Weights of a small transformer language model: a variant of Adam for these matrices.
MLP neurons of a small language model. Each row is named by its layer, matrix (up: input weights) and neuron, and shows model dimensions 0-191. Each number is 128 + 32 x the weight over its row's rms, rounded and kept within 0 to 255. Numbers have three digits each.
Before each neuron's rows, "fires on" lists the tokens most often at its 100 highest values on Wikipedia text that the model never trained on.

fires on: ",", "ough", "ter", "re", "le", " that"
L4.up556:051125092141147071145109119130118116091132117193143214139135105112143081181138121133138159136130114094106107106100139122137102122086136165130175115078092087090153144087131112105120146105117140180147119126135130150172068149106136072124179130102083150123127079074116151130087172164109100123127162088102156045126117104138098106162176143094157161117216106096127078131160162129135115165082144189114127149113120123075134159107108162126166127117127103077094103135142121155186129204164168137118170101124152138140053111096098125120223121159108120176205126159132103082103128054109155085

fires on: " O"
L5.up16:143108142148129073135149116097131156148145086134125136093119146090170154160125138171134149122140180121105057120172046111135137119162145153060126103110146089114111132066087178118160133083152135085082172120047124158100158118146219173113115123127084155099146145120169146126135185141101074118139127132177089061137110135146123153163168153083147175124090122152152131114120100070124087121132128093085155144149119109098141107207132120143105116095130124124130117124143116112116157170168162085152127024171140157152127115054140148100200137156084121056130121108134179091158170066163169137

fires on: " as", "es", "ca", "as", "ea", "s"
L3.up13:167153103155138082158089116152075150138098096145102146099078112146215140128107111161088135172130115149145128087134130163133103177103087174211185092116100155114097154136105149180120185104123146131142104151188157086133094099113114130198152121184153137093111112059159183137109173180199139137090146069183087083161100130097107110074131177133147183061162122146190143147136113144106150140078098108108121127163123098091164128164113103158169151117123079084088108133118091155150181141117101136129156083124101105128153153122107090063152120114102144125089154054096147090139166134139129153

fires on: "w", "B", " W", "le", " Bro"
L4.up179:103119158169148045125172117111192110139120126126066114155155089138159105121174179165133150074056184180105095135127141124130108092119105141121049090080150085196174107112104138108129127099145130074105195101143144186125168133146110156129072101098171187085084118196117116161129157167112149111132115113131131090120094140142084148084152129169158143179167110151116151093083139144226135163125144115185093169162119112112114138169084072147094153104102112149089161141093149138133087071157097150069127134151110105126076122106113125083145063139116144114142107115143158112146128099167163152

fires on: " O", "now", "O", "or", "age", " Po"
L3.up25:149152142157079143161133102169129152125184041111173165077118057109194093142173082148109119157110121133050073095159121168152080171124144122116124146141132079089172076118083198113142148091130150094119172111088104142109107158092217134060163121098156158143143121127139116127120137119134147183177153122135080118118094149171126120172148111107150143091132072144119159146152136106059101144169134114089126174171136103118125088098063149136113144141145161091083101132092163130141175161124093173076107106154128108155138183128112163097124070171134101117115128049096117122147137129116195110

fires on: "n", "on", " in", "king", " con", "ough"
L4.up68:179173226116141168119172138156104110102122121185120138069067050142112133172166105179168113203115135131107102090127174099145061160122133200103161106153096128123106133123110116167098098137135114126147121077147126137133111141096147096108138096167180150114103095143121092128166143074124128134150094116084079130097115102141105101113156173180164150121184102170202131141140141124115165120179087086086146166137158114115077144136084155150113077116106085113103147147143128097199155194116142147095160184130093130146096088066154170134131059111090095104115112117097136159091111081137168104

fires on: ",", " Man", "il"
L4.up285:168175133125170109129101083133119103126105153150100091084101130115182089161126171169122100169143136101121109058094177124109115149107165142129137118147121150135104131131077136127191197082098149148066177089107157121125083094165149120113164196116092211095121081133126129084067125127077142127153194123134144100091105146100132140098153119093107159101197124106157137098182110146100086098101167127123130143144125107161129176179052120135173102104112116125098193143136102178184122198184112131069135075107174134117108129029117160133156120126081099128131145100090145143123179097140129104

fires on: " O", "i", "u", "ri", "o"
L3.up524:124135150127103057183175154113104107177145129188122083107098091101136149122118078186141089199103188151136093126150110080177110159150099148103061103098123088128153161076091149090149086080118144098139161133114166160139128113115103142093175110116127127142154162063100146050132132153160100118139139111139090129117164141144163130218139111177077186130111158134156122116172122085174134168130105102079164147129152114096117067158109070149150122118183134104126134152128129130141141165159103045134110130156139146134075061051077155137132137153135145112068105179140112097165137108132189152

fires on: "ly", "ally", " later", "on", " only", "s"
L3.up693:119152130136139120116092108156136111143128142139154164135150107110100142122195146087072146202144163117199047147110095108085082132073142125126129126140151112136124122127029106130093129128112155168156143059096105148124095138119140149139116129135111076105109108115108111112072145137136158064135119112147148062122131088171082077094151118174140104083193155154158116080119174153198124101173053091140117152168094142119146136133147152137159106088169106203144147152104131160193099165191098155118136164128186158139071109124163173138111068183138144118133103072139180177128169086113116131

fires on: "v", "i", "vi", "av", "ri", "ir"
L5.up87:088152170094114139105122155118136119149126120160123153095114090073098100123114143115135130199094154178087072101152141096110101126106126080090185129086115176154103060117049140089181125112118095115094117084119118182147115162104124125174193141196104098179141106105111118122103145134161131114134102145184134123149182101142140128115156119209106122122140180142150132102175122141130124157119165085135067154094132141149151083147092140104139163121168153125133127141072118012191132192137119120141121123112189149160115077126124117153102139159144070157137154158097211107081195097159161091

fires on: " h", "min", "ri", "ir", " st"
L5.up754:120153208113147154140129173131139054173107125151146126098111145051123105109084064103114106126103170136192091155112138150099101108139151129096174143063154142094124023111161167146091140116155113135093196107152139169132176091113141132099159124076134149147147083076163102143127154155174125096166100019145141091125135136133133141110160161165093114145097107164159126095102158202107113136092101107180091188103143117144073153133104150109129148178145165094124129103131138079176137110128069133169073169113145120135114041135102147096138104155148122179134139138109125162106159099150122164

fires on: " |"
L3.up311:085118121145135150147129153118158120108121063116135174096104127152116045102069152140155088164211163075169183144168083061087073103117114169115097097077161111091162135092108150134126107107136101192084152134171094141198100122162112154094082120113141133070137103121144162164088149162095090140168159139177131127131157197095127116161201155112159169119118098109117109124144159145144095140138153163125060164078143130098110137178173127107147167104171157106107111090134129128134097202158153102091152096147143086142101108142157121134105112122059149163171111105114098075150166105108108066

fires on: " Mar", " 19", "or", "born", " Mor", "gra"
L3.up547:095153176169087151120117130102145120120084129071093137102120131132153079135105125176115179135099115144102097121112105123049153123190173069135136117083090088111128104143105111134151146117153125163058094117142119171147104090103213170114134131141133113127146118152154118135133155129126129124176116125107130073168127092140129173145128103110088140109147170136181110106140109108129120133081197058196098165149090132089168120159137111157200123110146172090165181172148187138165102141160093123074126151093165108138178056096138133123107085096082096182091203088131139145170113066134212140

fires on: ",", " –", " —", " by"
L4.up96:184164202093132107174127101150171130076157100119094074132109143124152123196132135178116056199152088106140065133136090135110184208085161126122124150131142125079113108108160159168057093113085139142165109136108109131118128140114150102034111134043114132156149132136111159124100151133147182101093130167108096109095109172130143081140138145188061118120081127080143105124158179121131167127135193102092175146115142097125092143166156124178149084097143091130111150125140113148140149180143130139167131127107120131109090027088132105128154136100122093158111199072126133118137118130099104138

fires on: ":", ",", ".", "/", "R"
L3.up735:106156122095130124064126097167130104121112134165116121122128149135203130114130133126121097141097141159143147111095212127153123187091103104178073116164144084075173109141107156137153127072177148137082119140106164090123102104122154117140146122141118175098156060149122138172123205160078140095144121062136110075097148140069184133074117106086108172087090162114135128106153100189156107056147156104112133155125117121123061168190078132140114127108109180149129159145070137199178144135115110192123142132116131170104117092072128119125148139120110126172147150073144150123090198119169190070

fires on: "-", " Na", "s", "r", "er"
L4.up764:129138163164070149143091100149153118117083116168164117119104064158198106159017097199099136177059154159080132150114077095077151096156155150091171108077147125146138126122119225118090107138136116164155075118090142149208151096131119122141114089163117103113085117106161165124090134151127123117111137155117102098153127138093119141099169123120104148101073148109160106103153152082103122144088149075099129140160141070091090132148117116207143133090127156163159148145092138073117146111155096119161171213152154160129083131115090132089157149108092106100101167156164119106151104111150078127

fires on: "s", "ut", "me", "d", "as", "."
L4.up485:147136085085077057220067108150172114176094110120130120085041114107152131136100101134118154139113111121068126120175158144103087158197080129212141086084135149128173120139147173186100162079139112128134125198135103129143103109149159181126130170087143113170081114079112150157143165145127106098142078087083117079148175146128128141154106166091111149115086086164172065137140112116117149116158093108102091149129072178132071130127150148157142111104104070136139143112124101133159143121107115143139130124186153121177151165147182114127181134087079145112129151121067149146164087147125076137

fires on: "cast", "il", " first", "way", "st", " number"
L3.up215:130093119126150107126108134146157156120206068125100086062088133065136124123071145095106101167175151127148110127123092121172127117140097156125126092088071118139159111144134106171148112083090150123097090159161100114115059097093145089112115172048129167110120164141099120135109151180097099148135141075134138093161125140132118063101129196100144154140122122164079189165125170170123193142121163123178140184165100121114152149123176178132145163109158093153093123118111080109200142149123164159049109093144135087103146140147130127149178147180108095098160111132110210139161168049124083132

fires on: " used", " made", " released", " called", "elected", "ed"
L3.up32:072171150139185176094116082174167081090156065196188099143084138115172073150084098132131133194132122088156063156191136121156100132112161126094113092116114132132122101110110163107103122079126095150158141097091134146124122169131155109144111151098107125096079114122056133123133148124151158115210108107106109102151113104130125082121149171145073174098180120155178147100117164172173186131160080111167156144156160103067103136127165151113136170126112139099092134111152117091156126132117111148153086176181175085124110109087126179106168088156116125096172157104112129125142085021116139102

fires on: ",", "st", "one", "ce", "in", " And"
L5.up543:113134169149091090208123117143117135113072141124082147119118111084141104113153126121069111137192122176138113114096100119043122136079141142136102129141161110104142096104200165159179146131101172121119142135097107090127115139156106126074160139121100152106149116150194169082152163163172123146104178133101127107135169213081129164104157135063079151071206144130101123107158107178095083078132098126129143146105092121118120173187076161158139091128135153066111139160118094157154122129141144179140164120144106183107091135133163115123172092074070072092127154058127076090099163138137140091

fires on: " w", " W", " his", " her", "w"
L4.up71:129141100166111099124127145141117112168149154163077146111143129157143096155126160185108163142090170129077104118179103132111064096125158122088107082108120092181111085096071135088129163130132128146140118094109145144087170103164101199084176144069103165090124139109158123132159149157184083101113109067124070099105134144072139103105168078131204110124154108143178155106113130067134155189170177115148046133135090119129146141140136129157146105141113057124070144107087091090119124098154163101150119101189173120186171129142151186133162118111146125081163162110165140110138222118094161116

fires on: " an", " more", " well", "on", "s", "th"
L4.up157:164215167106125106092135157185069100175163095132190164099128114120144119131150095112116118163122137127174143105166100151124085116170161170141088096116111075127112087070164177134090093135107152077117127125118160138141128087179147140148109103096107138082083148116109102085125152128151175116198102129152103118108223086148164098140150095167101102102147141150158116098106164155155156158137098055109141120100109132144146134123092174142179096133103130154063147115098116097124116152122105163178091168111173134160127148106102186128163061186136121057138179095149174172134095083044153130

fires on: "-", "s", "br", "u", "le", "lo"
L4.up125:102135164157123096137125158119197004175125074206141153183108147139157118155077090158145126123093110129078108111132100093146141084082138142113136111086169121155126173137147220160016124104106125132136181119065119134172118108131110107130117077099146125149068125091127123140122149144107117132167081137085074093198113105086073162166143097139158165119166122104127159093129122113120102145189164149159108173120174104106135168139112136136135124194166079126084087155145182124093186114144096102177110111145141130133127094158102112142180093110120136091105126144125098142129120110144087143

fires on: "st", "mb", " first", "ch", " —", "B"
L4.up47:114113118110106140185117086122138118196122085170084160094140175108135095171135086123105150143130061113136129149091141125173083136164094194116125146056128167123104139127166115109121134167092133148132185092158104090159140130126131050072128098048134124116091057139145123182069141159134138132207144099173147081112137135114096098128113235130121204122126095147117141068140160127157145084166144139167112177151117154154150148107088182128116167165147106141036151121109120101161136177169096135113122093126156132105114167126170119136112088190130120131129123039118126146114139098119131129

fires on: "s", "on", "mi", "ti", "t"
L4.up355:073138169108128102122159177118083108142168144123143100080109074087130136064132053131090147140120135164174134095185104114140117168113120215155198105102151105140142109096102141153077133033144172155151163139160109108157171146142124084148223121118087130094119138111062147130151145105176170137155159123130147088171121097127097106102148124137158144117128120163180175171139127153118229097132170152041120133139092066132116122083101135112193141145130120134110097132148108078182146124185122164099122098103082109127094152159134162101164115108057130127146156101144106124142114136141157134

fires on: ",", "ing", "After", "hen", "le"
L4.up451:088116141101154128148155084169092120111128112129154142072068088084194065148134109167154128108107072149168127055150136158131144155139081132186112088140090130150117140050140125112110151063142174146084124131142099191086136120071138094061158119078098154159124112086114137187126141120137146129180124099115134053132123095163115133140113141168094142046145093137119099150100143130131139181087121097093120143150131083156118118159094123159206136122104180122129088150173157166166178216170112141107151157124145138141067115145149103147145072123087097166112131187123173103136075114163106137

fires on: "s", " one", "d", "ec"
L5.up74:166096149141113041147108188124186120127163185202138146100172144090142104158096084162150098176130088120147190128102150126150184098159167126121141071141122172137099101128114110133070087095128142178107113073110114160159102150125137119178110146123156140151053138069159153076080121200121092121200089116109129123176079137133154078115161110155132149088165143098161124136096118119159220113181142061140131125117111101106135170113130141182134120133089061135137114121078142140165162135137111141130119101099139176111119076097156184089110120133134138085113167080131159117159097102099089086

fires on: " as", " Lu", "s", "\"", "ran", " Mi"
L3.up192:119168127113115124154088134156098139102095121151108093123077140185191101121080133205124125127072144176172143056062132105080127108167151120187157059114101164159122157114095151179136082064087116101121128150120153111112102120166132145127101072170124152136104162114119143136155131182154100097161082093118108095134165088105143154108171162157118127093135105090156086112106104110162205137187132118165105129192132110146128135187119146148186131082105058137113192173138178149107149107156114145160175175160102123099111122120144126087166115095089076102056173082137161091130119124122144079